From a checkpoint of a small transformer trained on Wikipedia: attention and MLP in parallel.
MLP neurons of a small language model. Each row is named by its layer, matrix (up: input weights; down: output weights) and neuron, and shows model dimensions 64-319. Each number is 500 + 50 x the weight over its row's rms, rounded and kept within 0 to 999. Numbers have three digits each.
Before each neuron's rows, "raises" lists the tokens whose logits its output raises most directly, leaving later layers aside.

raises: "time", "time ", "part", "half ", "thing "
L4.up93:494548512470491503371440485399511480505564534589482436410424420526489590516510535516497488568511498549469488544425494501576520414512538516479522421536463463629433486528399539515531385448546516607492460489442527501510513570540440478380544437513453557453501471465487482462577484498460491503489489556428471535479510400600393506628488520533568461457488446476514471454606479579520534542495497440489496492483450496529472477484506483601442559513571514549568539464437495593489560544554544551405476524487525402630575466584560382551591483475511586537553451579459515484489448444522376536475455503640480463543508402518427505440528494474486358515460478483476468424504533499479544567479505486459493444534372506456502439482418462513473531507389490509474456446499531511448496448550454
L4.down93:449455495387555555512508466476524498438526471546492439488488448542437489495531519520493614552518484478404537559449430532519550426451519553469542550504493449424521507603515467505544496447554542342555511456598499605562452510560575493550518546543468500533487403532521648477555552505604485469533520499539485435412476485549506430509396536436408367539570419481345535459508485481552413545524467615555465516441520412528464483408446540537575487495497515553375569461464536503538418422525570499496542593525537574440457524430569456451488513497457489590448577505567408521382437463388578498553518541499465410541518564497497566560518460549532436550459468464464490485462546443509515518474512530548517425516532479509519536492443483552539499530538502482436467476540500517598451533446484

raises: "194", "195", "199", "196", "193"
L4.up768:471433452332532491589511571400438484418538393501471553526565539442438440500502479463509478476535429529570499541592525562521513472555495507522487418536471437427413514570493512452472557410497480521474515482446549484520541504515492508541526629475510573449493575494487508618498487468506533461510453453569523506566536437416475484503555498542517433561621440527457440490471447425484491649554479470520489492512500569524510523550503469576528423479545469469460454395492487483561534542493504575640559530507483472525451495583482497503500529523545495572623457507519519493537544497568455419469411573434501354494438455464519485459471567568492504566510529459436551472527489529503577568482586466489502537452506454458557419393510549491592450549519485510466514459543515455456449445412444
L4.down768:571445499501550528592357582447468557474514336480471538450505515535541325365478441503573405485541527532530565575575568508521446373522442537635527496543562498509512462611488427534525515540432498477502441522431500484545539540508579578493517471484498502505536523519501484486409501551544497500458481507507521475620511501451530522530601570450422583490528485520486522569426454476481466538483481435552551482547535518455490538473562537529522553508489553453502425503456535562545504583456484589574498492474492530488450493519519489433468548534517582522411517567391479486522474548524506504494525577441451429460416533556483515442536550452519495488584492422458580508528519534486519548497459423551505518528502595510548506463566466507467562531428446523470467447423547574421517574444404

raises: "ally", "ally ", "al", "ality", "als"
L4.up769:499407570427498608465535476493519509513439451437657581495579495550422536550477534495540527522418455471587416510457491449490432532606452499464356520513474462498480525471451522481570479569478510461512502484469575547472540420483508420535473517558351532568506557489452580577506500548496604478504493380525577405480533560541525463530504397412543448456423553462457485497445469489523520484441520441480451501492492583441452465479503502411626521581434521554507489519603473541463456504489570501500450497544585455477529550458467465499440445521601532493495497497451515441393552460490454484442503427530472518450523461550488548492534525443535509523396444532466576525438419492431492494506514467514587439467531450468531463547498563414483442457532519555515564611634499543509549504427481
L4.down769:489423472536511571540518433586493545523569523561566504457563447448504483550499514548515416462546521509528528499468458395499489537435515476436458446588498499542489438580522537474567542496499607426467548510413566467557517491295623383435568658498508526391503533464423472462557577573488502603431516485533469459412462529504515475570556462463500491468378508438542517439505567551500516547512566485460479559459568486572379485479523542490468573484432441410619460476488564522534499474466421497492455484484562519554486523440583531497457468499486507518440508472514438349463537540482446473481579528450480507519509429583500520495535522536559484467553530508537490545525493519440477534541599424477427515440544467497501534501521495557505454466513502482543492488433486478525501539442490

raises: "and ", "or ", "etc", "which ", "alongside "
L4.up1955:489448423357449567505486542461466492521461550588595558500498582426500496510446479530415444536564456537488488459506474450449471487476513505526520513493472517512477521439476480558516465517520523493484492443593546471482407458442381583559535502543533502506467491489492592463494394514558525417450470444466483550483509523517454538557531452455610604484420560509446435522451429541479485496522487465423537505510466569504553598462454450504437497496529547458383486394446506548480499529422562527498490499511460577514531534540504387494480470569502494429506513516419504577489504569557474557603562421540453434511518455496325511425549559553481549421384475604485550469433545496491527495517430418479515493444477532499417464397475463459594527439490599406572500531502492442449490496555561
L4.down1955:567516393466518471547505488468503568546421472505457486574518499466495524526454485477450536530561521560566490484537484483451382375540414509563454496455449471482508568552509485494429507547574498521601479489448568500504538389495558504518562568396393501543545558516533442489473542484542440447436543467548572497485520474516522546545475476525415459523511552520501538503614508524455420521493468658453524398501484513622511446488493528494502512396494620469444440508448477507506532464581471450558500479553486466504544457432393531459484508424497513431549519516519571563485432535572484476489505563445609489544524415596376490504519463412426604528514533449538567548488397446512503492562574496510504551558543617523517426462518537576535526480414527457548433566493466519481558479527583

raises: "_{", "→ ", "= ", "+", "atom"
L4.up770:540564572520508523488427468404561457428485529499486547479493451566468476484490512523495472527582554569492473508464432470557433562468427509513507532494471522460465524457482531513455488472449439396527501498480503422457408429580443490499536467496454493509589528519601491544546481554507434534515483493522495563537523482518528426450434471495502515499487512561579515440492460476551611494492569538533453525574483415430466555480433486562540476507505532502434416413565532406467445564501488620613444507526600445414461582481465501451488452568566514542491476473520465488494500466503485521545523496646473523469508473522552450465466531522452343404514448527510584610561483406464502511457382504570502505487461488502536460538490530525502478378491510505473593543422484511455584644514434
L4.down770:524525527439480464598451629472496474467431482573612456506549462575517500473493541436526581495607504424481529474557524496527522537454462565455512474522579555474493440536568448498501570593482525456509536536452456440573416558506539525502461509526503510417455558495532474429457454505590571494504512511511448519615566524504468526597464473424423385613563491382602557450581522385436560487538560452503452487513461504511495513511469565513514469554536567502570443533592390513517574443482496532477435538502552583451551545479465471514536483454489435519531481477540526516450474567578566571458520484458459559460533516528477551617472527558514462541540502579499516518576433601534511614483492443483532492596498503512551474498486424418400524566368481479585521464566447404530525465476555

raises: "which ", "whom ", "whose ", "|---|---|---|---|---|---|---|---|", "particular "
L4.up1296:536502398516510484508454522435492343445498525389524517472513484546461486482476494488424384481517451450490513502609518526419431463608473409491509575441609456475500459500459475486490473456606565436512486547543418483510463462522466481536544548405513513462532528523457537515491535505420590584496477487555512562512505582517522492500439522525449457459443481486474511565484506542606482575541463513523500460564530561528501486531512469522526544433389542483542524523388495555406565561498452445492444538416568534532386417529484520503478470475579579525460525421545466403487491559502534593534543525487542447469498529572484497511519406531502450459557471526512441447524495610517457456550588494508474577496574514604512591478496565500484429551501410395527538556536553445593547432654506
L4.down1296:494464396525535517493444547454550548501596450598519494500469404531527508479477506524488492449487442554567476559500482420543465553513480563448411471414463520525547475550534448435466544528358537536492402452550465403431503429547599479532536520474483568544524502509562493399474512510527500477549500536583456466406563429519512502518402438544436428543488551521509492407523480487418397450564512470551460434486606434534461453514421530428517407532576510425524519440542571450639464441522533476619447545444480445592541607488461522444443421488511496519514470472539494550534491491577530512462538456409527479377485488461532491491500576501541408504529484524467500446540576502568413474539528412490538552453530573431536475425444514577499523570508523545381445553537577519396503532454533

raises: "Chilean ", "La ", "Argentina ", "José ", "Colombian "
L4.up431:520604474532526448544528491512473531502493467434486417484448446458435596534491511513491669447482480565435525488496494511551531438507499500535504428469425524520438409559454412474477560423386464477568572448473512452444591524566433497576530470492555372543476509491531552472517502531511501582560539476539542442455597572465527576513467478523544491535557532488469515466536483450514500440421422470424497478531536487479498494479558528491546510438496469473526486507475523481468385461547551527513549460402504527489533583503542516529532457511535582484537422579478453555411659511489516516483506466528490521541446479531515492447481475343453520377454519481518494457488480490549417396517508536476468544443503463525474468439458449509604443479472496358502458446513537521499435532477416
L4.down431:550414498422432612479455465497555491488490482564508546498522572500514436492513522504484406482519617419617491474498516504458481593473488523445489584575515425441523590462555581556528449497553523544463497525534490502569468505478570485421502507471423560458473471509449424537460476432502510478473468567468482510431442485493508446560503527467475472449450473557521437574464471545551479626587603538534502474514491513490554488620454461568437503520467529470516515462509505553531654580512464469482509522616539458475472452500425479476471512495501460510492574472497519417492384483521462448494501516448525467413571451485441534528579525550490410579556440534450484551495549564441577604509568458467495504478510512467489547542550537476437523563561475637556447573501436465508552434509554

raises: "years ", "cases ", "months ", "months", "days "
L4.up1084:620427543542503499447458515480556547508566477466566441465518632505617432535548563474533418488405431570532513586466504578491454472486676545526519538530543553509513552452527482497540444398495439484479410442421398510479508510486513451531471515485498518497549443461544555562484575428570472526417484500533527386545485533501430504460453530572557509480439522584429469509523516522455406494526408474445447536566448495489595421526560491519430550457444516483555461463557480438516496490480503510528484468470514504621516567451509518475479605489517563531494512459529487495483497570593507532555590519543496510511451533510369469537501532460534470623627514632493593476442552475480477478496494503389502614483440398559412509562505477511521451464560492455422437469488528556595450521485476
L4.down1084:503500436523529444476494540409545493559421458512550447497457518482474518527499468482505593506466535599535415448489530492511497483510516475493501483477436476536457481461536497503439510536567572584512398469537474505447471483421406542550512495578507576539624515472466477345531476588547429541512484577537496521533471541537569461515550530403500557436573527551477541528469551489544479534414543500550501476539533495550510536504575551577514492565544557566492481516562524537505459547468476463593545589473456591495536516427430453482592536558493574413578470462550430530546496524455516439485459507559508551507528531472517501488539458528451422487470402462565517428473512444384485538544482527542493415465513540538511455387433520432600432569551497441401544396565466477486616495486610

raises: "which ", "whom ", "whose ", "particular ", "touch"
L4.up1286:562516498455603434450484458485461471578473591478543583491480431477383503404506451539463440510511554536535533564604519503461505480535509456515412562496497518464520466497534480489396396512518645448451501594539506523481532495494482514581428532531522516526542457585489512463511499429391568554513579444535539613535436561567530535532467549520613464534394478413449529495548541515494480502527583458436514508472533522480527470477559319494491555529428561451527469506489468540500488585582459507571511571489568473545429522587446519594491416367724502537545528519439526462522534498459496518549563445478596489462523513554513440428574543488453562551590451536430512448469570587484463495449534495545546496540519572445555447471470598458485460484526510487474502514508405516473454532438540
L4.down1286:555558491519525476403477588459511531523514532520426550525427493454571426381430478552366461513549461530518521506451573481452627462408505468558464498482585456468442437470413501482455409434513494522504646464470483456549468447463462488615467578410442514399512545510493519613571498526469497464537514594553486433507424486455537545485538485562531482508561508543420495431515514535429430497555376478496512473544428558407562515429453597503569504536567553474402505422580483531462600549434536451450525569545429483545438482414485469514571460600543525427523544460509474542426539484478428558449425557511461539546504574480547505492533582435503512566489480580555422485459448543637478514447505484574498554475537534485548586486465495515522444515436411434470512475446521461435553475527501

raises: "them ", "another ", "significant ", "him ", "numerous "
L4.up955:423576529531371457489494366444467370496496453503497486585486475534569491513512429566613554510472538467504498375594459432462526499459491487502447468498499557545571415570543492529424503534368493470553557499535444518480514422483461514472509495426458466510464415493542381494492520562458487486571447434517462508585453612628538489491550589503526563443430510579500384512551431567567526493507532416501460495466529493542474515480493486487424573524469539500582483535499520551433607545482463423525422468481408528570480515474454469612495480516565519548472494540485469505518527489559535541586556542569490525547502474522523475462545515564369537407435515569470508571501539545552471563566527596553552550532540528429384550519475429465498548481406491514474457593536548405463527512526448
L4.down955:463497564603491491547602496428486486526401446532509468487540511472625449585565440498460406488417591455578535504522510414536501531571438595476488512410466517549449467564500537585497592585483525422501432567593562406544592516528563543488554551457462588583447442505521506603550501490455414569465448498507593559630502473465473504509569476441423563405558419570527457589519538486504505408545509544511578540513524496517519425410476508420570419353420529558479505491499453521470579539403450485522529553439574538522495477388440526573489552526512521592519455582501499496549468536475443559479493534511521440489510559485577506481500468457384541434401624492502518581452466464539503454517517587472417434550518508539503501542594426465405371433441475469434563452553520462501435615515437

raises: "him ", "himself ", "them ", "down ", "ize "
L4.up2957:452564505443592467450478545434511490669457492520481487435558430534543503501507480417522525485496553516505496505592544445438517490491432508518514540424507619503580456424534487487477490565508609577472504548511476586410393464499504482493548463435417498620496535482528470542506502381537513488542447550449470367515558476540612512581498489527415448474560485480524514438448480532497457536456557596429434523524512585494554498493486517553537527499420482569499517507585525443522532476536540489574533559579487479458444431517416535525503568481500498484486533542513545573526452508460530481508551469468572452543495529573480491381547513551369538525489451442567475564513495467512479610467610566493455540487546508471537511512483503532524442511510437459513508589568555426570560574415456
L4.down2957:483535527536421533537410417463403430518586531468478519551535535493576523538453477526576485523482490415505515462589456473467524480474483449518560503553432543474440447583393500599426537504497455428524457442458431521598499572549501509434485486610476510524417365464575432470442523544467390481520508514487519598562551578484503568513454560416524540519442552504504467550489476543533412570490527434613509556513448464525374474511521535430472480470502484531485488401517522547383515577563472485477473494442529454601487506491529502542445517524506542586499476510509528566576513503515542520559481469513491434425521482520491462541551443492495521519363485571514514555416503439492535526471467579525552513523569585540480521493480492445480488537467547440529548447400482522432488511461462

raises: "Additionally", "The ", "- ", "==", "== "
L4.up2551:560512480427501561545596471500533494573484558552438485553482644486431565448462451480489533488509491490533461392497503477474547538509486587486429510486473474485462620422520484610493449497427507508510455514503471491590437425510501498512389540537494472410443499563474599514554553438432582431536487425491507486463447497485582524469448472518525513616550420468427479501459494539522454415425559413517475425499475555506607457540514452398492491479544543394522452495448571497514486463456497454522522556489504449471468485478532373481482540444434481445483499515514445512588421503465561566443541436529575539526457513588484535492523436508561474439543554475534519483542455468465534518503497417621473544507536534517402563360503423520494403507462505467499506555485487456574538511471482
L4.down2551:593499463470476499463510550474543517559527486539479505544453460498475556558538464584426492508449480487477547515534424500486473546523382484451442479541489491441476519485451518477512521455426542530528418531538449525508619412453556478545435469551442452500507598544491536475528493437535516458557521470513447417442508495513528524484505488551538518491531481489461496522486591539437476531503507533520415522543359411516481465463497453518511510438522190493494531490434487548650500502479531523476486557402501442501485457491536471469442483463457453455465447465511499529505452526485530475466620524566513536559500548524536491466465537483460484421506617461464527536471511518553443487571462538492528534461549484478519521567796454472570442578440413534515524549467485464522443492578479

raises: "example ", "latter ", "which ", "whom ", "well "
L4.up1055:574529552468541559554440502472489468490471527453560528392489445486467557484641373467493472529473552509474469461520502494497505434475457393527541531523432427507461479571526509416504434442526514534520505492547465446500584508460425508514468604498534473469457517573544476547523570552443491386520509429544481540508462528595503472548437516499466467454513476437523496570477541506455451469528427435500476499554541513539486463556443459496499494428569472468458580488484491568507450467440501477604460551476554446449445554504518491518533479439595442549492616502498490533527467502488550620526550456524494517526580553580536441473477537485496457531445499516463554439483520505503473481519522458547589562505506467465555628366430464488513415552535441439533547446613555575524469455612430
L4.down1055:506551459506511528504401512573467474491533514497576492402484474500459521494588453485524464510572516565424568472510575476421502633476495468423579523447565484432506430515530452557513496430525525485443415545485580469501508426499528489439529511538526464498513457488486488458505460492461529373552587428540465536407594425508546558514454499536493431551501474550559452423569459475526388479484512459372383506466537552544507422533510556507448566484479529473571570445491532548474531462494525513562480493538597520578558585593443423511558551475534544525486567518437487547504460597547546545435461547415542498409565453488523507524492602465508346574535499513471565480530549508517474475513525455505510560537510518418437549468472474559536433558536458460496530522465514568490569501594513

raises: "way ", "it ", "way", "them ", "Q "
L4.up497:554556508388374525461482523496453552521611468467441430518472487527457579471488512564542458474562591564511562531444593601433489481474496478466504475580618508481588521475505516569599434467506544463502443441504389517473499586410437550430554504495592505571549511586565471637520446496446462541528472467432475576443553520476534520556483509568565557563507543482511472603560450512495447525566470473434503494512412593536452464508460497499424562524474535502491540558537614417498453465525555506579460464488584527514477551543535532462467479557497430532568412450441531482571461499529456497417583451450448375450432451508452448504458430479500500473491399509421546443437469446531476508468497547608455446525503531482415525453500484537477522503504526463462456468499494510531507425454491
L4.down497:467484514480536439514534513461528488513491492505473562561550490455466469503483521430437485565389471505423483549520577419551506497521493522497599546465463495575591491515514517491410441569478470489456469554570538511544447471585533529536498543454471513424460471403495436446512495521502513536434625445536460430422488486469451484499542461519456525452613512497417469466461504461481527502488509474496491466463516552413530505520477498434535464420629517500386420451537428493544553465437512436484527490555511593432536478447438451537408470497494535508518481524650573539444621464514538486567452491527510531539550504484440422533502423547467498534463537470516465519512501481476582481527431480534517470547539499504538455359485561417506542525487515495567610497569517481524452515484419

raises: "199", "201", "200", "202", "198"
L4.up1315:559523538458585546543509340550430359500488547428502565503550528588502518608541536479414519488568520565459494465495580510551600540553527605526506510570513527434522536466566468540482499437454527407502605486479549547425501528498546483370445476511475499469410509512443459488501580536579499568573491524464620457513536515561460491401530581518581511507576541534554467540513508562495586436513539456491566614538488422508544463482548445429448410472490498473537470530507544525454527470526572563433537503605446544502542430500468539437499525481522473497433490477473532414497550446501472538580443514473542494557447449528537501486401569541466462524466544597565500446504518492561467515514512457535495603536500570561475517586556519555528507512549469532503512444455522477502331558400521
L4.down1315:425423465497471472475502529442484489477511495546538592464404477531485468417528566539472511478520478461506402549483587544452483469487517538497545469548482546463491490527558497449450415495542555496536449477433458365425509516456533547600496473492485539401566598500504569596531505465454529441480551479483437483566519503512500482530510543488491461439529477476495520456642520547440505542511606480460405458542488561461593481480486548485548534538500444405549416533381450462549470492571405494518462485478507566602484560505457434453427569514500540583511522500460532539468476492542528491499519506473461479458490469480522456514496489498500529558512435435521532594573548541475456517469477477584586571451519546577566424507683557503592449556592553495484536462469322431554533443376468

raises: "A ", "From ", "In ", "The ", "Over "
L4.up2862:546356402472549483459482444409494443501515483451442525527592567513472472507536435404497459524496429518545437430537449504561424507506497466553413467570525496484542495560481504527507505438468424487458444454461518499638496536571486497560526539498631430474504503442526467431430449450549479448518476449411554594512443460480502476578372524449450514662452524483463523454446473529517510543396597442542567472504494516545555473591578547449483467513525523461484572529489530491538489421505459545463475533600457365506498518474523479522519439501503500476494534490478415521523569534429512488509590517517502549530482563556432512440518434549576502447509469505597486492575453521485500464501452448484452449477574510561382433578537453530591446460449584514497488475474553497582517479556595
L4.down2862:517536471553520511597463455554465474417406410549509568462476529427465538447422527507497561531507507441484548553454472475513561473510563535513515541463557468534584614567577467439541501525446492555533521502556435464456585507469520531512456524509448429417519497472473575432485526505465531487458475429501546493555519578570470495452422433527490484438502497487508558489530462401509486505534603375495466566532477436447522472348460527446514459463513438510430445401417467537609515544520559469475520469529440501464556545387518490458497564470520446518465371469564522506562526509488452605425590597454589409480483554530474462485465457451437532483630496437477614529532434566538520423499470523526559547504595466576532569474621347459593452526570449545557545458565458396506453508518463

raises: "and ", "including ", "along ", "or ", "etc"
L4.up2921:549498441521503552511457554423471509527552524430516503507576501524579554479485447587554486562464454449646502535472432462488526483439431494566466415575467471459545513525442533504497502450503557584491517484456552451425622483468441566507479450478515610525504457494513434449469440534500460438462562499499540510509407521595451514591519502464497479491470500516567550540481410516373476540433463472451533540430445547477566544547515594406497558461475539493467434529467554567416526562525548474530434455447490497464454538623527491571491495565548485513523566536444552513524464505545546527595548481550485512445559468481504523421467584446528488495458510532567522511560503526532557602541434569489508484553518564538448437460530598511477520514498526411543548501491375466434491506579551
L4.down2921:507479493511545485587521533480469593533424526512390506512560508514529531504440476538442483469482464518455451437537544417542504455494479481525530451457445524506462534543332531488558519520486482596592460460473582439512517556569620552482456509452428485569544513467524534443451501625454444605489562493540587480505502453486582476456486418447464519398502469571534438539657516498505475430526488523533533543504499456451528538559447497467548544469570531427480502556517551516528482490522499464482408491479475510524478538597509468537442415570542451452587586457550538453418442509523439478537453537478519477498444472510471462541473523404546544591433472444452492547569534495496533453594459562388474492537517568505481540449525565587510435549486435521501542578545422475459450584428464

raises: "them ", "itself ", "what ", "him ", "its "
L4.up1394:490531604433418445505480507424559373594498542504450504596492528494494549547517435518565533513531491517566520485607520497457598469498462527507505528488459535546501475569529553552467520558486596575582538542493448502453482415468453549481590425490493480589505443484491443508519494425483498477516488512485471482587437473524499528561512512412515604553456504555520495454437415466530416540460546467565540550500523532529478546458517525530507579578445520494644585548576576433500511557483513478569427477587508479486465477525410425504510509484526540449462455509591561525523469476519479433535477488466493455584589487563502497424530431515535561419489501483547469486473529444567546622444515527510546538589592505463457540498497491520490411453539553533546581566520523485557481501400482
L4.down1394:520521540456449535497470483436510519549466629565472461529467431440639416542520368569536493474439514414557464502561488461493548480524443487518531511409447566472456504591420493637476568500453517488533449489524555413547559538581463523511571518490483522537440470453530429549527511484503433473570532569507532513569592510513492492467490507507456585475495498555542439550484554539598529435510522502553475585477538473444388453404513584491496435509412510531552480478517530514507484505496533428494484563448524526504513462398518449529489622484509515549504503502582442487466562547470498526490536561563496451474580439530528440517525500482412546495441503525523636536484437483507399554510468563545408454551531507531513465443520462504450349506361592507450497474457509439503505588510443

raises: "===", "=== ", "==", "== ", "The "
L4.up1045:579448545434490544535527474518532583510470436525523533527568545501565517550484399482451529440464418435547501539523549433442510484511480538496504514434527494513472480471545473542584493537376514483541488506468449512525512533441547489525419532501509480455611507513494580495585560511499573374536539465527658558507420473542598556470390528491466446506405498466470438538452483588490471507540594494481483460501462474357477497568487453421495528528552501503415500458515435542512506418571499529538492518436538512547457502509451477482503552489479607404548512531518424546502469547428584529458506537446536516515553454555461482453454462493553513441535598454481633476533439533496328491518454463539548413538481486567521489430495457451539464526553516488546558543470521512592494450469512
L4.down1045:584536477555504450418506482529517534468515589492389455554432498515486491465507469538465496555458465428426552476498432498480523509458399499441502499532507485554464524540538571499469491454586520570537480513533446540570497404497590535521462516623474535413452597505426509427506465520606463406488563491531462451411492476509487528611449494567485485479498389525494516387532520508442515556491480496474500502527452507533544482521477481534487473542508307501512484522400421530544537491533515468584519498468414460443551372479554509499431445426557473492570411469495454533457506496508464497510529533534562482476471521515605477403467520558502563507597564604524499514442472435538514473609493502508523519461545503415503512465615389414442486569505449517544530538474464486517439506496457

raises: "which ", "whom ", "example", "tian ", "particular "
L4.up1487:528471369434525523391436528450549534521542577461526578566506482535519573488508370420544591542468508537509500474514578511504458534553510560587427463494504600565523525517503452516384470531482520450557621564428443477447586462521499556552556603538428476465561470531570468528484634507488541495569450450499442501487478506555560521469512478557436505540513530461473475575447540524453438514467481428414496484466467501493475561466492543525515429500532508446493497440529458417506461528516523489535497563485469477445454504370408469493542434585585482444533544519531481433546510472561527504480521514498458474460520577538478544510518522510573559523588499523477509439505542482482492524530497474559461457457482515570533501507475552556505395553447419462487391556478456506478566492546460
L4.down1487:524536504470467498447516469475554496539603571571442445567482495479555431569486508515570488556518534551464537575514488529512524574543459528519482429423555462503493496541461531518524506382563522503441560476483496422509504382384442465527471431519494516497566438468507498566552468522468384485537428535551521585615471563544484477540418453425483499577535521593531559512461565552556446429485545360536517420521563484541572529482421487503508454461496472461534475541519497487540437487475426469466430527494436407483572443515571503494455479500614498557549599330537441478564455655597461614434539472486525548489480378493562580515529500436454486577511475478561465413574457469529422507435476447582455501440548510465605494587657619499540458473487523458465499472458531471439449508426481

raises: "193", "189", "192", "191", "194"
L4.up1154:429483493377486501583537439576346548460501407512372460510622524514529556472420495449513499397513494487622444552597479525441499553490483468569465577406504528487463522484558489491501394372439463482443446518510495509541551507421485424470605526513475537481564493512540550604469486547522522473631553428538546523558576524513505508548545530525456504526557515550453408459511466425509511572512401511542451508454482525501462504442475427464499433488582490445364561545490514430561492480513524529520483562460539503532451543485429447418450476508570520524530522477436512506499503549505496501491428536518518381564436451550428501440548506568415466471534527451548539462487431596477578563517502461454588515469511563472414530424477491559593517481589446522528431551546566539451491589445453
L4.down1154:459557501478507474535420495482414523496417487486477544491504459422470436465558453534505498566478524503496502587611500514562508405609529561512450550445403469429579481478548516498562478543465495551479536530501429526504637512526455553564529475509536565471493532467498596530441473418578439535411564564548531455492519470500422454506491573537527496480525585545513551516553437496522453622500474455525530457489480521467520543469462495509512589449460488449539557484423459557502542521463566474515378448452589515488488468438541465429504629540527572525444523511527479506465494512536474489413536486396499410546423478510551421461577433478593514575554487442417540569520596470465439486571552423563472510533589516618495485483519469547564472512579483460503439457547414450434412469464427

raises: "you ", "we ", "there ", "i ", "time "
L4.up62:439458508553410510500522400466462568527495438417464453575503506581544524508499483558518559483517589603502512584447503377413550390557521506482496451438541430495475461429459507398549490516478616471525541393550467466602651443482424484547452516471436516501479516477466504510501542513516449599397491463446493501512497532531455522518467499434468462440486497531496445512461493470535557460528472487486538521455493500453419440491502504551446437518493483491534516559634461489595516496410519517480462546518453538523514448486447453546517559495579620496479413531436623474474529488398505520527485475552535478510463440453452454586519542488455519438509530447508532574565479522479487554531501613537512453496497498502527376522481524460535475474429524469512583575582521455506396492500510
L4.down62:464474463464505548548550469541557496449483478517519586507505528435563566548483496566452565535500550459503493504425537559559563377602549487474420484441565511515594520500561530531495494555468512491572515491506482501506474511497620525493495515556544570474524503622565431569519452482498338555440521457468565427689517516506437515492485450568442504452460412505462481472433526515502504477468457535511525562531511561420527460362483453648520558378483538531524517550576441579453597370463465474521525492505466533512483508451475520447498445501540482516493447489504501506494476466515410523423506566447540482549434468494524553515479474528506535502435463500450489530449528411491561527530552448443256444386482438552500544549627580508474445512460489505461481486561432523491478517509397

raises: "202", "198", "199", "197", "194"
L4.up711:486510419317491466500521419476518473519528456491527484488564415474522467495478492417420438551501483483438515556519511541421582534439493533481513544531471543437538489508547490453601409463575479494418517448454521471591595525457450556463491580553480506576401539463549498499509574480474511509464509342485569474496634531551563585518463542519499441499499481541547474458505451487507451470620497422572508497479534487490585434451506534464374483493477520368507598421486476494452436466484477532458508519575501470487574464524469464453500471494473479570499455449435540490492509525515546446455517529476510446550533485519517463464463544509539557595562544518520543539497415524532572498490536495455547535411524552470441508487483536554554449486501418497502577478439599449495540590494500
L4.down711:513573462473561484573391468488413450503457387479447480545485485534447461498545476419503466506504465510500539612474537534506583404503528429482537558545555463467551503520511416584551418523563564535579520468497527502464496523478579495429561474453521529452559431554480531496361514489553448522526449514425603513576482502514497499484443615488502474465574585552394599591450522463426488582445499447563427517539510557544529505460471534534459481491516447493483496495413511495426450538401440570626496499443484489599527508515493507481492536488551382552565506593445525571506526526492452580427463495498518366579377475458441472487512587458481544548470387469536536478418424516485545433569494500521552583440495523492615479478543570576450517529516550596485498486440488534545495554484455

raises: "have ", "remain ", "include ", "appear ", "make "
L4.up1699:493542562542521475327450464529460494523565480554594550517590552457403516466395529471537495453537492431550478469512458539525524437512496543537482516530452495556533482487515460503561516495496551440531506457519450529597554499529509475509550437575451477514447508447509482510571480440481493419538478467495562577504521521553626439647522520492411606540620532457542517521545518465530500521481491448568451515505473499559517481568478485471463454696489448406492517543466466554533511520562492546502569525459494476406474495519482499492558487511442388446508510553474479513467464497471513455487450480462500551453589573524442531548526491491487578471511490473433598518462606608466552577558469510562445539563555551526488521572510477403546514424512550512421543523412461440596467550464473
L4.down1699:514529509522569556439471447541552441533548365522481473464510542525515465486481506476523491460489494484504493470441428511544563490553450495533481554508410452542554522457542437499476561491528511546478497578535531523590545424499522535510515544619492504541502463492547572523525464446559428516422511512435474521525511500510566460497522481485463519616581295522452542512549517505466502442399528535480468451529508515431466531529471457421505457576456359496499504470512481478501419553502483555523544515440552525501522540503528464421558491582416569416573449411642485473534530442462466414505516439506427482428507546463524587519531509501444550500488452518479509530449491585473523487481504429557216584485502539489654557557526485510533459459464584514433534571460495497531450529514504

raises: "201", "202", "September ", "200", "199"
L4.up2389:525531524352582509498532583533493473444571509583526514501411482386479478453431432420510507574410450557528559496521512527476513485486512537528547519401484423459438438413420518463589601460535399543453538393477425522500509443448460513460461514524479494469475516512503491513555530451544462435512547528521484547562462410410565462431563421535512436494488487524511442604461469538474469439493527477535537441494526537448451503515474480509561572551542474434497413452592491549564470539550466555522427472544458489459467515493508488516490503523441519483537455497510526515508575516449548522400529532396526428369448446537540492497474545502526502493500522397423473515560486523434478543461517562463574454521559500499530496488482515540522532509517438504549525488519549473457560461500512
L4.down2389:485420532460501512508452583494460494516515476509558562465516480544522486470521445444493445499530573509484471536569551437467516461511548509535505508485438458461503508396516602465463639433506498449489434466421517507528481413529511606500541489522485560537391541568500446507464561479563482525477503561538467509545557497558587529491543511548528508516533389464475560604557404507548495553476538527555455457543559524506466479514465574520510473478529460484506466448430479473595422575517463508612570415442424521534436615517542404500528508643504495466510403524472503559493490509492580455495446561444428497483520507525433569473452516459615465437529455394518517502495447560453537507491490556465513468462470447438498559492521479548506482562431522454614510451508475511537437493501416